python train.py --num_hidden_layers=15 --hidden_size=192 --num_attention_heads=6 --num_key_value_heads=6 --head_dim=32 --intermediate_size=768 --vocab_size=7788 --hidden_act="geglu" --norm="rmsnorm" --norm_place="pre" --norm_eps=1e-05 --positions="rope" --rope_theta=16800.0 --rope_fraction=1.0 --qk_norm=true --attn_scale=0.258 --bias="all" --tie_word_embeddings=true --parallel_block=false --init="normal" --init_std_qkv=0.0449 --init_std_o=0.0449 --init_std_up=0.0449 --init_std_down=0.0 --optimizer="adam_variant" --learning_rate=0.00245 --lr_mult_o=0.96 --lr_mult_up=0.871 --beta1=0.9 --beta2=0.98 --lr_head=0.0112 --warmup_steps=204 --schedule="wsd" --decay_fraction=0.923 --decay_shape="linear" --final_lr_fraction=0.0 --batch_tokens=[65536, 131072, 196608] --max_seq_len=512 --doc_mask=false --z_loss=1e-05 --train_tokens=730400000 --max_steps=5685 --dataset="wikipedia_en"
MLP neurons of a small language model. Each row is named by its layer, matrix (gate and up: input weights) and neuron, and shows model dimensions 0-127. Each number is 500 + 50 x the weight over its row's rms, rounded and kept within 0 to 999. Numbers have three digits each. A neuron's up and down rows have the sign that makes its largest values positive.
Before each neuron's rows, "fires in" lists the words (lower case) most often at its 100 highest values on Wikipedia text that the model never trained on. A number after a token or word is its count.

fires in: "had" 54, "has" 22, "did" 20
L2.gate757:529561396532559419542573610471503519477497483515570532548521566563512412508503411555477489486459499571531478545494523567495491503534480580482476493533523513599482505504522514464588491572515394551476462539511481464542525517456558541485565551493516504524530565443528449410496534497561537489523504529503415441522469481460464587404597562487499447522525548513533409625439481422485382477564
L2.up757:444536473550526473493567547425458577421525469577503503442437496519543553541443419413503537466606483528467476536598522602398540502479442523459446514481582490460501538487547438557525540508522463435538516448467535479583452529448505516621477533444466484504448486536499422483480650475421548468544516463460452551426553497500514512459508550505464483459438508555528509502487473529509488408452

fires in: "born" 21, "known" 17, "located" 5, "leading" 4, "used" 4
L11.gate602:461533587486556570503599480398535405530452473556512472473522497631546518563515426524484491503519560507530491547448497481430544457467493490522586536511475459520415487477559434538550470517504525515537558641557481533484521508443499524602576486530473479497486491615594426526522517520459504496442466487489488538462562522444472405459564557569511504536387515559464395481577443492431471590510
L11.up602:442522463552489529512460544424529415602448629505521467560461468520422483447566456530510528464531435545604481466565515521540566524417470510453446516528526439494465407492402527454450497627518475481522452442428536489532442523541453522529494474575422476476401505521480482509517467466448391491432517454537509567483512448471402542477490530502558513407572438369521491517536506376550592511452

fires in: "an" 89
L11.gate187:471508601447580512508538531509420531451468483424479485430499469557521496463537491494586425532565459531513461536455586498542632518456441460464505552598504614468476532467514506500535509507591500493386516550597476459472501547518522559466469473519447492477475576434560404426564471583479546445430479472486456523520489511524510444504574465530548485524512568402538473585450599515464503505534
L11.up187:546471456527568435547588578492470510434556460460525495548502509558555462474486531493484441534534435517524542534475494549548493582502549447431567551466530484564506470434417525461513569478406513491504508540477364412499479497403435492596467559479496430466557481542464474453463519559520496483499479479545469497439527516516589524576555470584566468503478516557528456531521491477473521519444

fires in: "known" 25, "well" 18, "such" 17
L11.gate707:519530450474557556547564507508462501541512553379472534539532500526485495525503448452511647558547511526500390516575568473472571515430558547390507520424324514556434584519552524405546490507461474514528438538524456590514453578445460513497455414501419508550500503555554492553427455441553502404448432535525450512504525525531476512598477534493455498440533494449531487489486489504550589452509
L11.up707:445480504602499632427460514468499426517576506489448514544508504466530549513529445435407510467445467439522500380492574467393532425429485503582442598501488557532578526510479511550516533536503613483479490477506527566511440466422429525465542449479407514452477454481579596509500383445460548487496515471592510592538466517541526565479533505591515466479517540509527535445491389485560602509480

fires in: "not" 26, "over" 11, "just" 10, "nearly" 6, "justice" 5, "never" 5
L7.gate40:439560504539478532492517501486454482522481437449457527513394526546512424542456495436475455495636539411522315518507457554418472519395525483455475562461521505391471493489486563555513446423477504499531546425437475564500492467478473524454529446440449501370595532559404578517478442443493429538526430447443475454512451526482558570469497464537570477597488510476563560490482490559522510368455
L7.up40:427459497480500480496486516494507519465437494620439541496449453409500536568497499481377522513557476392508494506533457462497423489486432521470513522482450462439525580493428543530588446497482469445452465498494525545479411551609485522524512457429458523502568462571588483584496508435499470572503461429493568456522504448515519500464530527625488550502565465547404464644496556483475467514455

fires in: "between" 40, "both" 30, "either" 5
L6.gate386:464536497469463561520507444599529495539506429519430485506516527583463543543528409482521519527547520498486497491521487536344466490567562393464557489451541518623580547531510417434494463549412554555552529559488512487480573426459551434534539466431439447439544462613505456503453470470551613519573496516468396558528495557456492513434446542366424518509588477470469538525473562475471550495481
L6.up386:528479501496530417507495492423562516539453553533487536599439507581392586496522460551500497526519568501496463473494598496449568512457492436553487478505417462596504493533535383520435491510567512408530445454445462551392506619476417532480514479427489416512381573425454523478501518507479444462443535492538436584506561533428516482536480502517472441506599538441567472587521486435529508432494

fires in: "but" 54, "until" 4, "since" 4
L6.gate758:451494572510477534476532496504532455570514553535514458408584557493535597516509537438627560514498512498502407476468550516496502535457547551495465486413506528482484557476477415490525454521517508497544534538588460467626545484513581613550493519589509562534569476487497446521536394499554542507600552366475415480524449511396439572463576545488548506572454478513528468497515549501466544501489
L6.up758:516470456538515494520447509465488460470558555447478503612455560502496477492526506470581572454462474513472479449500499520517451537565498524520460503528530496589468511608484486522527447418475527572521413581511440540499429493412625538460461536492430574553527452530412426490515545581544572540480500391481536445543418541410545414403495467408474566444522521572425523464531569492486451572522

fires in: "s" 73, "election" 4
L3.gate648:462474491488582426518573440493470585477517551566483544406534550512604485426506503495496476430513518592520463456507595574505476580453594407477503512455504535547545548441518549406534465498494456442474408535517492523472404394486540544522603424576513541472470465490616581592436404536521521504533500476506508481384491480561523561413526522423519591538477502510483550621555486431503509455518
L3.up648:516525487577453515554553500411425548491605451513443505431465542529533536576450506492496443483468573493464509547502364432465534543462463432574589531498465509531468551435486455427462509582561432495475530522489476510496561427542500470479416479475527582400509578478494503545498502533425528532459427540590463567499517489532539440504486540487519578531483501595470528559461513490594528546495

fires in: "had" 68, "has" 31
L2.gate161:524482466543492495436494513470439496452476394478453471413407584512439509476438453519484506441559531440452458439492519567535494516399387496450509606449478482510549609385510448606521494475458525487538446504482469403561524529465535531537502478440513472541586509516432428417484618482569562447577600516450464425472561458428639605508549459460561458510448505469518524502524558505500482494470
L2.up161:476595422524469523499483457501420432441489507542552551454493474461521553411611490452501503494513484524515462504436575534458505438527518499500547486571507536467465494458592469503470356486429524390537505461523573570500488586430558483524527541482436515524534501505511500503558542597444431444511573553419508431417468424553470536460551424458491498482477440491604476490536578397525539417499

fires in: "that" 50, "but" 11, "because" 11, "although" 8, "10" 7, "100" 5
L2.gate366:464534425534545577553539511537471501387532541385516514470432601471471523510452512451431570486578562462528501476509542542448526548473471473603489524489564464507597565538468468598439458412454485486571481615574532457511561456553456499552388499564513543443478460533407466516532458547493577543526488456429470468463468439494435412545516506567487552599502548520529526520464527490463497499503
L2.up366:491491405497438629464436642467532407479500412438518471538490454505500481547554552391571504538505501503451448474527510419526503584490558477440626555488445513487551501514546499523497461438519478543473410549498464513484512412453533483399417414525466558528565528495553423482568579527535524486478577453478512513482481523433435458490511497450464451455455489506543494447420523526579460531443

fires in: "as" 19, "after" 14, "during" 13, "he" 9, "at" 7
L2.gate7:468489485539506485500573482485429531514518529565474540477483475579590435591387459498562480580506404450422397511484528491636465575470562399501483498479538543449465565537516379555537529450490508496475461525466450495456483448532481555534514538486451549461554559510413535448513531422523612491527419426484499546467467463415461555403455455452477431469558462538391458524476534452486483551549
L2.up7:465480587516457558486534516480526537475569398569461578486526554530488483496386530422481546442529527585534497482530435623428491510595487432407471464484539438505495522603556497535521499504435542487530576483462492508529504465454467483510539505459441560547371509572440501507459592560526538479493487475465465582463490571468576467409520395487500538421367532505503496497407434501477466499478

fires in: "an" 75, "animated" 5
L10.gate521:466440471582530510541541543542497503473400450392488506522544532514482514502493546469541408582522485441451525512471617544474537527423410503494581579504512655541505515472518477511513566483562532523369543541533495488429580437513499521417543574445463459482451516556631432466481485558504534409494529464563491506448504490470490517569603463457494435497520499398425491583440547450462521496487
L10.up521:544486510432471480494504577453468607530526354489504526572455477510571520514589485430424539484532472519575460452445462514518521531586553431448496526429522422529487481424538521474476526426452471480558491580541463412547495585505429446493409555489401509605532461482452464504441507530485492527455533554449470392494498484535542482522433532556516505471483552499536510499541550580462447572502

fires in: "later" 33, "first" 6, "earlier" 5, "also" 5, "officially" 5, "now" 5
L6.gate454:500539453507569491482579437542491439573530486415518518511509509589569463443431547510497530560492412581462456441455575591507436565507490592497516564574577555391527461401512513461493496437514513439543588438539525543534489594607495572539478508430487552545456552490427516504586457557496498548479485532602469555415589497499435463453550399489552521499494514506528605427487548437489504439591
L6.up454:507517557532537439460467438541490441488473502526463503492479601574406532419562576486450526624412564503534524540390398473566460396547453377516480501512466509510490501591583509600512583390490511553450496495571501585546411460457421482473472454507557553516522449501491586484502439419522613557573425525506502515429470445538502525440572513432520477509478400476491521380475570480510483504521

fires in: "a" 18, "personal" 10, "an" 9, "born" 7, "life" 6
L10.gate73:548391528491560523499591510547380465572480445558417508548506493534520523481487434487523451456472466546523528463511435488493572522571460485496524470560528455524359506469489409465451553436472474457467404433560489466513560462561536523533507431571542526599477439502410534514439529488505485474435529486515480474588545506541452514581580591472504508510628552522544450525525547571553574501548
L10.up73:461444525526494546609507584520482503472530500524481512459479471545597467496502436513541485506443483525520564519441598527560475622522482400493443530530614548594506492478514456498498465471487561470431546482450519467507571425407554515480525462503554517418447457579549499438439572509547499527563428491520505561527431461471430511459510494441517585441589491560537537565501579482568430484498

fires in: "first" 52, "professional" 5
L10.gate487:493476470563530461573579465610542513580523549487518506525452475508518568451474489459502468541495518588498479449512624527515515519514481543452561522560510466457429436494554445505489605530468505590436435465546363547474520516505481564520407438445461484446501454487418519531463527565520504452530501482487430500512506518487404503487495529463560535507546467492472491510505550486529482359417
L10.up487:469540517530500438420583505434532448510489539513495442502502574606494535518495481514517576514462572447513521563578618508528447536530498566473506478521465616555424569484541541476456552608455466533449439530525483508570483443533547467470483431451464475500474465478586475493537541517559519500513502435547562598425499484542541529587445532407527573463496607541537605485434472456541445442403

fires in: "had" 97
L2.gate101:473495488514515447559497489572543518489525517518509591447513578502508446418501418559570665474576473464522525511460588510559430425600500543505517507455533464540492475552541511508532478588573580521520533533528520475571375425452564477491581406498473560539506450396526539523553459455551497519584484511444500419469486543467521646479416498426481426584511469473456465531514515486470444547483
L2.up101:518463562538474431506583491515416545507450481490489497475441448548452433482460454547496441513602545553556493420495452566540471474559521366493427488535501455475545476498402444535508483474473472487525505396482389479571518465467533644596483484408471527474485474558471424454541586501422502489501528562441508423459480499583470524508489472579583457432459512531628420601475553521492517510515

fires in: "new" 56
L4.gate285:396535510505597532496574507471520559557387532431401455531436503450477465524443446519508493510508457445493605460508513537440536429492470538495541544450523536493456492530433479451485460523566444460572611388516463492551534533513499557385555447468470437561461590490502481630537466562491463562489478561461454476495520470514534501434456406504570511586507494490433480415534466532502500464453
L4.up285:470481547482476529526453470430454566507446432488392451497578552535462472488602465511471573519614514412510536409539473519547548522643533436449540509500464528534452502581590420374477497527453515554431487498483480447441433545481549556506533537456489514529435556536509461474398520543488559454553508465518624517469409580447470547476529503553434565564545521540468463497446580422421435495506

fires in: "both" 28, "between" 18, "among" 11, "of" 11, "many" 9
L10.gate198:515511564464380516479540461571568562616526461516544474507402531578463484523476491498545407516545485500505442474466460607442462506458628513432541573474469506446513542590483458562563521465491490496490539556504512445588526499480410493558501426475492547542487424504463528448509591494509578572448521492569459417429472502530511428551418575434379465515502582433423544548473514489479532509443
L10.up198:427536478551530575478498452521511487496431516542366520573477581435583587561497472468547544481423559501507431529497499484500583510488496496560481532501489625548548542484439460484451520587507522446568465464417546552450603476464535487479505474410487559450440436357530420581447575430487446503523458476524453525444537590484474532447549471491528487541535478479488529554491478440520551512550

fires in: "0" 66, "round" 4
L7.gate714:500537543455480677500442397521474497491474486465594499572425534480537473525516516525490568553501451585451485500512627469494508472474448440513479522474531532516506529518453531433453589513579517546615555528510435542522463539493519460485483511529470554540510563416481421476504480459425492457569533455534399384607527461528443472503481575474484514457519535525506528472445490452461501507492
L7.up714:569559571484528443471519394484407517515477508480469508575550524514444486467559584466505489544462542473529421469501507464599545434439455566533590513551461487505460434429426538509391539567526578476490504499497564532546565508527504512447507550389437547561520517467570491500563477475454562393527531529448580512433442509515512519509475522476537514545539425545554543495609454411517550567441

fires in: "released" 20, "label" 17, "release" 10, "streaming" 9, "single" 6, "brand" 6
L4.gate322:374563480464499524485586565496547498390504570527574516488432444511641524436483564516591433502556360513458436513543436453517438447487495486501548457497480510457464449487540587522547492466534618462504466474427401547530529451440590526460484503507530590440446553431454512539470469592438586489602522496521458527476552482494463467464503420529499402491453509434503483513476484525504558470492
L4.up322:486541585541532602556537428563454472485466522476451494481462475623469550534512493592487506490544565488548532536532455461483375521408536493446527537521477468519387472489476460458454503464462484524485564550549516497387509573465547501442504504553460471445460483519553457467602544534400492505536425408523502477520553521450562461432538465541551492519387529465427600493498471487475580544549

fires in: "during" 36, "after" 26, "while" 17, "of" 7, "when" 6, "following" 4
L2.gate360:449381491588466481511480400468506525494479574483545509570551555494516479512569537502442501496547518467503548472467506443509506542413505440590490474477515400508474504530543464502545501490484476452531560525474502477414539487484540532477494533459547597483439513467517541499511470465552604556500495479618398441564513492456507435545460525490519410463530540442603567513471445441519532440611
L2.up360:476513452506368540547475539570461548549505492509481511480467548494483520474480537465469509493499476556477432490472506533492532582516543390485475475607515463478434499542508419565528419444448499518553519448495552398466489520442480524505574553575485528441527536518453504571465554559516563534408493511499459495402472538467583488499464450464491541443575452530526581438484509491537489455485

fires in: "by" 15, "is" 14, "were" 10, "received" 10, "are" 9, "was" 6
L7.gate310:455463523577428548466525434521515579476518553527513499492441370505492506529484418511508529453540471573464430523456572556460452552497535525481468586480480586512583571426475457522615499544440542418532494568517505439545494506497455492459522519511464505528630444511504552538573511510502552550391426393515416516470493508463515603517535552497464492564416492559461551558508597486466486567566
L7.up310:513628606472550482448545547514509608554431521541512422483522469469470384459468449508537532419467509441493549543507550494599482491536541454519413563539420469579436446569498436475566537493524503516571605430468499491438506533408511457562430535515530524503490518605444461501518432499609473524495517438493478467417534479395467578474546661483486424569504461535432534468447543517496523520539

fires in: "well" 28, "such" 18, "known" 15, "to" 5, "it" 4
L12.gate372:511485490525451585553458511495560463531532458408480514501564512508522543553471416413505510450529468549503458586530565535458495506493485543396404440426492500540514532499523560570479540602520501523583537530477509609530444398440532524551497500484468542510581518470570582522472431484542548411493563484480505504494487587527549474499524566556448432581528512537449517486428540397536554460464
L12.up372:438575497553566528509488566448495532471592462417523510569498562438514631470518424482450552440553429526528456486516459555491459498566575453464506539570561484449474478492481500425502548425500523586602553423607513555532464440496551546545486486547411492464461475509505495527428441480466551348481591494462541604432472436498492519521459554540397465558463431456490494540540534466588466477519

fires in: "this" 34, "there" 17, "he" 12, "it" 4
L4.gate481:487500468563504503509582488475447591534541483543598471445475507501496424479537409452456479613513471521479410446416452465537546477493448366518462461391559445578495478487609480540554450553431478579563422536428552500530509483443555507436487552439472507536404585556459528519541494450476502549477572472571536459524386465541516502411555528451475614514535535438455459496538501541417396475531
L4.up481:513455505510469561497579390500534499497474447433491513485533405549421534509513524542455488485520455499509549479452547394620530530524457593441510543497460570484490491560506472622551435596571494441476539482482640422571403575496510520401517463490463405550507563409501494513471484511496576467497469439433495528498484475513501480505496507567535513504582532461500406548505514480521529541411

fires in: "been" 15, "came" 13, "eventually" 9, "initially" 9, "still" 6
L2.gate416:465475562504453457572538548530376594490575508471578454452459444452465524506447508409396587467490489550506470406448568587453435475522515543481428562438460450474580437538467594547472520469412492569531432557553512596487591504485471466518416437495445552473508505486463482514467579525503529585423495515531470528469491530547466527452538565509536477547461562512553474506462504524451582490456
L2.up416:499586482581549443557481498357593482627444448379570507572419521513485451483498460541543505463557407539490484466515483537464495587459526534546502436470434491481549483495496481453501488548490552493489599461520519570481443578497542479505457553369564484475471490525445516504493525565446484478518491540436516522419479494564474487459473520486477447471408515438490511505494505445591463478524

fires in: "s" 100
L2.gate412:462529464437532503515564386546455524554501482473546530448542411610528590498426485523442479501545506557537491410529486405529545482419483520569393585499521537472554582496485429507483467545557429505481546546501593504494529421637372462491476475558572503477604497476503506506579557486497620497589451489467512523478476540439436486548479506472608406508519583521524523462441515480487474521493
L2.up412:577470489482466567583551434464477541502441440507515554481508533491538468497510448461422482540482477506592434471567542508469420532615549477506530525549524542469568586422446425485480493503441487470444490452494521375381428519538515409554558506526509498441396515449412503538423418479435467475403470529493489566506445552473492468541514582436529513567488523493444467588542463528427459526532

fires in: "known" 27, "early" 24, "addition" 9, "referred" 5
L4.gate467:414461507470479557545594513578485545385557499526492452489494563542532465565430548536486474426526514476473481551506526544497532459578484525391484494431423590494475472516565603521516592437524497467564595415522498497522503511542425559490512434546587453483536544560496473531502587566502473545468436533486511524444474515483477541572509499492518489591528496528399488539478509501547601477515
L4.up467:520405510453415532475479523439547399527431497451530427521450514522489541564524527495396562541507567480442512464430548521573456517486471550585459596487535566443519601447454495486600498499437510513478601488529474623539485640511563575538507512518563551503438556542553428508406383505521525441493485461506530520464527631483431516396504494462485453480466507591530476544518417511506504544458

fires in: "an" 46, "argued" 4
L2.gate502:389589426565549529503509466496423423473433402503550519514440517551580548589456499351430531509487403532470512489458527534511551422428458523492455610440561544506571524522508485514564535411518557490484564507635470566511498492513573501542520486439473576417451478426540498559509466577470540434431525468488512560482553489476501514480565535514471478506512435475445567567456557521464563454517
L2.up502:542470517479458378485428560482506585549462370502610657548529499547430494500553476503414472606525478462535582376469478496587454443443488580505491471467519510594539518519521521559575426549538481532458518489539462511522496503540498566510564458463560494541408475433508436500481490560364438497550454544467515507437580526472551537507558510501467463461549468522463454518465428520513576480505

fires in: "an" 31, "the" 9, "a" 8, "of" 8, "its" 4
L10.gate93:430424450614394562471521504454485564440466459466505492479513518491554454568487530440485545502500526505448557552520564456488476498426484437508525443402527546594527593423487497496525481475546576492493497492552493486514379447453461441532472522476562436461489526476397422423443532491544575564482490472596428568409492385442430506497512560517499454458532459443419460464595528455442452499418
L10.up93:401529567551499565456478608520508504463542577444458530506551433513516367426513518563527399550523453580518570530444466450522426510521432465562570492450477529615553554386437524496559532539610474530396465542460424485522424538477592461524480510408588472541513519558473389476495505493539553473406560508560547532457581535500559450515496480517468458486505514476497461523434568500571479452405

fires in: "this" 52, "is" 13, "soon" 5, "it" 5, "him" 5
L3.gate129:493468476567328544501540492538459627492490490486510437443564436473502449552552518515406454450529537582402487472490483526512465530458531543535456538547569477364444439546435473533457482495458492484496481536481562497513616431471505486485468495529408574492472510580511555480435366473512568448563567480518592509432511547480541492496498504554506449507468574559489524517465435442460601567584
L3.up129:459546408555516617444477576536498568587438587560528536448476593507457462564484413433490482564496444519517522530477509474402476538492522413530446534464551541504471499529531475476517547522414545555529525501427548477495428503516471489448618501456488539448552406537530585590458483497525569522438543527506499451538454567494585530459493503443444586411467577500388491532420555508475488441530

fires in: "time" 14, "end" 11, "when" 10, "date" 9, "while" 7, "year" 5
L6.gate594:463568437537567493563574432544430434518528402444450502553441524561574487443610439508504443553525489492542390550465502584429404483516539561543508551464509489512514491601599404481415532482451454510484613499454523458475582477478487539473530462490513434496530406446501491552545447566454505489450492498503462503431441561529540546563536515500478584541510524592505536525472491524475432610565
L6.up594:512600467538486530514544594469537557514474556570503507459339520511608465496469549552454466553574505536477486470544540500439443567492482469465497470476466522421525496491477556488439499518475536407504495460552498533473517469521541415547511508453475479564440621517493557559439408576369458469553504412507500459500494406502472424588488500525456466509522520524526581476584537393535503527503

fires in: "given" 15, "received" 14, "according" 9, "won" 7, "compared" 6
L2.gate400:466540496657491448503555515522514530497466529477478416496370456543494394516473503489598479457557470504456499543430452556405390510516468449464439553498469462422475582471542444542605534479496535542545511519521472505525454446517433471510564462519448487482474440517456541521447423558556411496470546461518561468411456548429470507508540490503520487440511509615580460477434537488490550555539
L2.up400:489565430553522476545597535491465449418467503562506450496485411541568440487516480545544529546445416588530585563491509509466520501477483517538515571553469519495496585456578449525442591487501465533468393467498607519581467531463403408508626508445512631427493599526554511512540551619535501438418649498498562485458511481533513488552440435497556506455422589539497591433464472512511480460537

fires in: "in" 93, "during" 6
L2.gate51:529495485520516482531533455424476528496513437489543469438460531491552426480529548485466520523495474555617454525527479495465462535456581489420531450616507522467426404609528381442422498438501448593515475530505524547577481508601469577550553413539502497501492531515515469496543599440497531567535486471539473563511526418474492501478438416517478543461415495452449456480519562435498469401538
L2.up51:539438450540508552549519513501449554425523499491549533543502479605507522491546586418462455524561523554561436459620605561486459477511578395389475533489505467535532558502418467508526413472481605524500516494483568516506511476480479471486497534482425573556445535453487525573472560561494586492472495499559527599537548510413518465576508465474436437424507496488395480494545465399525456437485

fires in: "cd" 23, "label" 16, "streaming" 10, "formats" 8, "group" 6
L2.gate87:463520500520514543537456413478562591502480459511515498555450450550600509483434404497541485596609427509458428531457463458497523487520514490429484491487485505507552415458582587486470486470447441461536521448474427508547512486472505554610514446552435518532467493414403545384476459559469497361494564426477461474622565479513485484461543478494419439504528475526493484563411549473523521446491
L2.up87:480515518504484461519483525530533499464564428590498442501464545634491393359464560476577482552534463571478459452505429463483485440409455418515517505522410487553457441530544528555489539478554502466494509506504460493421499476430526504532522542564539549616512525497519440397605555527494510501473490453561425515506493539493476454582437355464491483405476491503508417496401520420586510536558

fires in: "born" 30, "with" 15, "while" 7, "including" 4
L3.gate8:562503509470434368469489494567471556550545504610434476536561424570492425598470480572511481545540549447558517562475511506499581446496535449428454433473522544437518530559547477495545489486509500520528441558558465412576458522489528550559484395513417499462494523567431488443478522523462583555511495533513419498494498476518479543522535628456533485425516497581484441532452506384490551459423
L3.up8:518564455478542478504516518417488408456539601500498492519525419574556399529568527507476558454505520434530591545463543425514476639469443417540632494452466518575434555448481490557513515501545502551435476469548490571422463453558490452537528462398463449524478428540580518533470475497456488591455525486415506443517524419459480457474534504476585402547518473482503377498513594518549424543496

fires in: "new" 53, "the" 24, "best" 6
L2.gate303:473421460517534570512518548444342552489527611474489456519451415523558476410459422572484541455517437405449534559516544493474470568458558521484565577584362476564566452405516491471599472545501502539504496530381526539463552382498592452489499558459549487522624472503454572510539502523513489544553488555481472504545571471528491504492479501484513490504487514564467512489582508519507566467516
L2.up303:472405443507470498541488468327417553467544485590528472543424431484581485500523487505562499485421512462494561435501564474525508548464490536513466515512418501566549506484494382453598468539494509479505603459443525497483497520480579505503480570441471560601514645545457517523586505512431534500420476476582473452509528589518515582522506509546476460544470415543442411549475461413407509486510

fires in: "not" 61, "only" 13, "still" 5, "never" 4
L6.gate608:477594505472529572504530528505466508465482491526588538489503510521483435450399524473471643420475493460606474497522462409401490470535454598436485554525519491504500566446589533542526513376482477452530550397446513448590490500465453476449495500473408573429520456465462532458493467527465524521430443489520434565453530471483545456412612456559486467514445522486456515400447500531540468515587
L6.up608:565594511485552522425544413490519487492558517530457459450436496584504575521479511511438571418491519378493463459521443602542548433462537520489516474395421559478517404490485534515476485483540554512387511489508519467473545417548441520490548458540514543415586572499454583469568514539473432534550567470511545504459489452464434536513479566488592406526533584463525606573579564439508477539495

fires in: "as" 33, "when" 15, "while" 5, "frac" 5
L6.gate36:471523547444618578522546403452504485517479511408492572486502512557584482543519516375527459578541488479528437531530476436462455533539587476510442488410524563552615432580523455488409520510556458470516562528563500517495446476521437508468497487468525444507423484490493553494517474492482587538529512533525545455523503446499537488521516507380531474506608465571509492467411560499475506580466
L6.up36:538560505519457431562552487374489535481531504517604463455484512529474528573584548423500600550511503460475431458476447492432415574501450441539460625433508480453502569504521552453471463473531440493627553520617470523495456552477502478453422499482463550539578440556575553444429525567519528512447483555408478490542538515540420521519571490516521457470493406473563515509469487457492393488569

fires in: "of" 80, "death" 12, "birth" 4
L2.gate463:443460481548546536405548502445526514439400592573489515449396541582545526490416484456476571543527465481495513442496551451472517549463523448529479453453425547456536542526499478482495510521592526482525555592467551540402504499520496527499416504498494466481552427427537423516500465442463562530510472460531427562483502509461508442524476575520450555564512525523546521461444458472539566527497
L2.up463:473378504502484607608540434467359499445447478477444567447495485508501445426638512528514499492410486447571524550550535469469463531474465515491440506422464528469450503504568512357464514575526473514499486556479507437478498463414543505499433439503533498613545544469436415483547615521472499492523471560489600492568505511521461540507535541587511544523482542557526396438509488507437448515458

fires in: "during" 17, "according" 15, "as" 15, "with" 7, "while" 7, "from" 7
L4.gate541:477571509547536391487569452399488521534592457584548416527492487628480464596568496484528534530462518539448558538451507466529555454540433416485488505556531607487574447484533513532543487533464517516511483509477549490565488461492508490507561473439496462485519483633509515480523550500473528524455486399490560538558445489539489475562456522490450499412469571531522474521458512490429524532563
L4.up541:521539529497457473524532523514451508415477586505477478567537542486540568559529522478547614453530487519493491466545592581511555530439505484522448565484563522613487553473460515435549524453558493532565549503580491557547477473490421553438525519420555417444425443471533552470484481454610607574564477440585562553524498490554510367525494535459490489504593536588399550453536474466594410484512

fires in: "s" 100
L2.gate142:472449584560526506611539475500456599583560556465535595503533524539431468503545407428486493501511545531501470467524486417470489531478485528490533521467466552471540449524455492576528429475492399478461468616460469470486409488526505513444530531476514546577574514457556556476516561496555519473540500536539476543373454522527528505623480488568518538626536490542485497565546533517537563445477
L2.up142:529532490541439431491522372519428580460468479469460556355434551527587474480551547347481475444496495596532448452572528430470369473605537449488501502492465457518519470488453404517426510510434452506512423500560567496415487568576500589553515505553447552503505519492472531590473545494513462580394447508449511552483475512562561537511556474521508460520548563540497437545505471595551445474522

fires in: "during" 33, "while" 18, "before" 16, "early" 7, "due" 5, "after" 4
L6.gate490:437624567521478528494565522479509513598432504423532562399435564505553545515518457406423560562531566506571486528551525505389544503540539492502442498519456491471497511511503529499487510430445512605528469491503525517559496575482381567557586470463516560453523360509572399519491554555402617478516366536481526542505519490508417454471494580465516507527490432514449530522463488517574505488456
L6.up490:393406440421487584530499475513537433574452468555517463524519492622516462526417588519475493503432502508493450478584486454450506460472459493476525488480535515492518498501473450574522432445562605445485482497410518555391524479603555485486548439519412601528424546415465583500568570523516475415533556457579446434511464542491501572545455490548529479477516455436562411456431536470534501469599

fires in: "there" 42, "it" 31
L2.gate148:451559462521489546517510486468522530539497593498515513390519512510456514537578475458455513487541567655494439470488490554488502514514503491444589577467501459569558574426496449543468502589478470481498581492545498445528581438532528556476515441548453450527549559399429465441571463494568454527395490429550483548581518469430488496466506610518452551455462531560488516697484476555485434558529
L2.up148:496561529542553556450498472497394536453473403527485574489440563469584541447529494399445462512540473443548460516450587430517503489543418517433518582573516594586480528548542474476502444442517489531536550426551447433547402543484572545483534534455483466500519482500478435447511496539433593492494503454375460553446484526531579568465538537329533503482492423526473471553488590470478462429517

fires in: "an" 37, "0" 9, "one" 4
L12.gate157:461534565482551553530490505543479528520399486482449492497531472526527592429437436401526421597504405583460525541532547509458470483474467495463513509588446492603523546513519461497508598481476500507531552474521467478442464412521470429458466565465473430495562427558499511532502504585473485511568634489485566428530531514498452427552491543532547497526559461536420408483504546474559483542525
L12.up157:528524593451486451355460558478518508441481380471506559595516514580417427530540519465565516538458493496566581469474527487545498576446544504495534581563544525490484568552464539504455500442538599424508638375511504450571526546422488456469642521425477452456458533458509542428545490495503472483533421563494605455562462507506538494550465456505521624461551477521477431522513449541516464512569

fires in: "award" 28, "won" 13, "initiatives" 6, "received" 6, "changed" 4
L4.gate313:375479483582551518463519559547439616447480496479461470523403493461584537492543520467529450421550500445489533465447508498509498460519512477534475533529511604426508514489544521543493552498432523484524521493493462581527459486447485551550477579427427469640463479537463529484522547530459532467432497483561479597455558480476511477426523523548501530426443501552484434585440531548409541539482
L4.up313:470469422513545454513464487417556499487431510523649522413434400501553419483520585456583589495514425657389452459517532553467478474457509449503499535478367444422403548472446475531471473436465447539553532463451526566502526545507421509611547465510531492448442495563469525540537551525582450439470513457472531487518428481534458544492522459506507445410497534466509534513445541538450534470558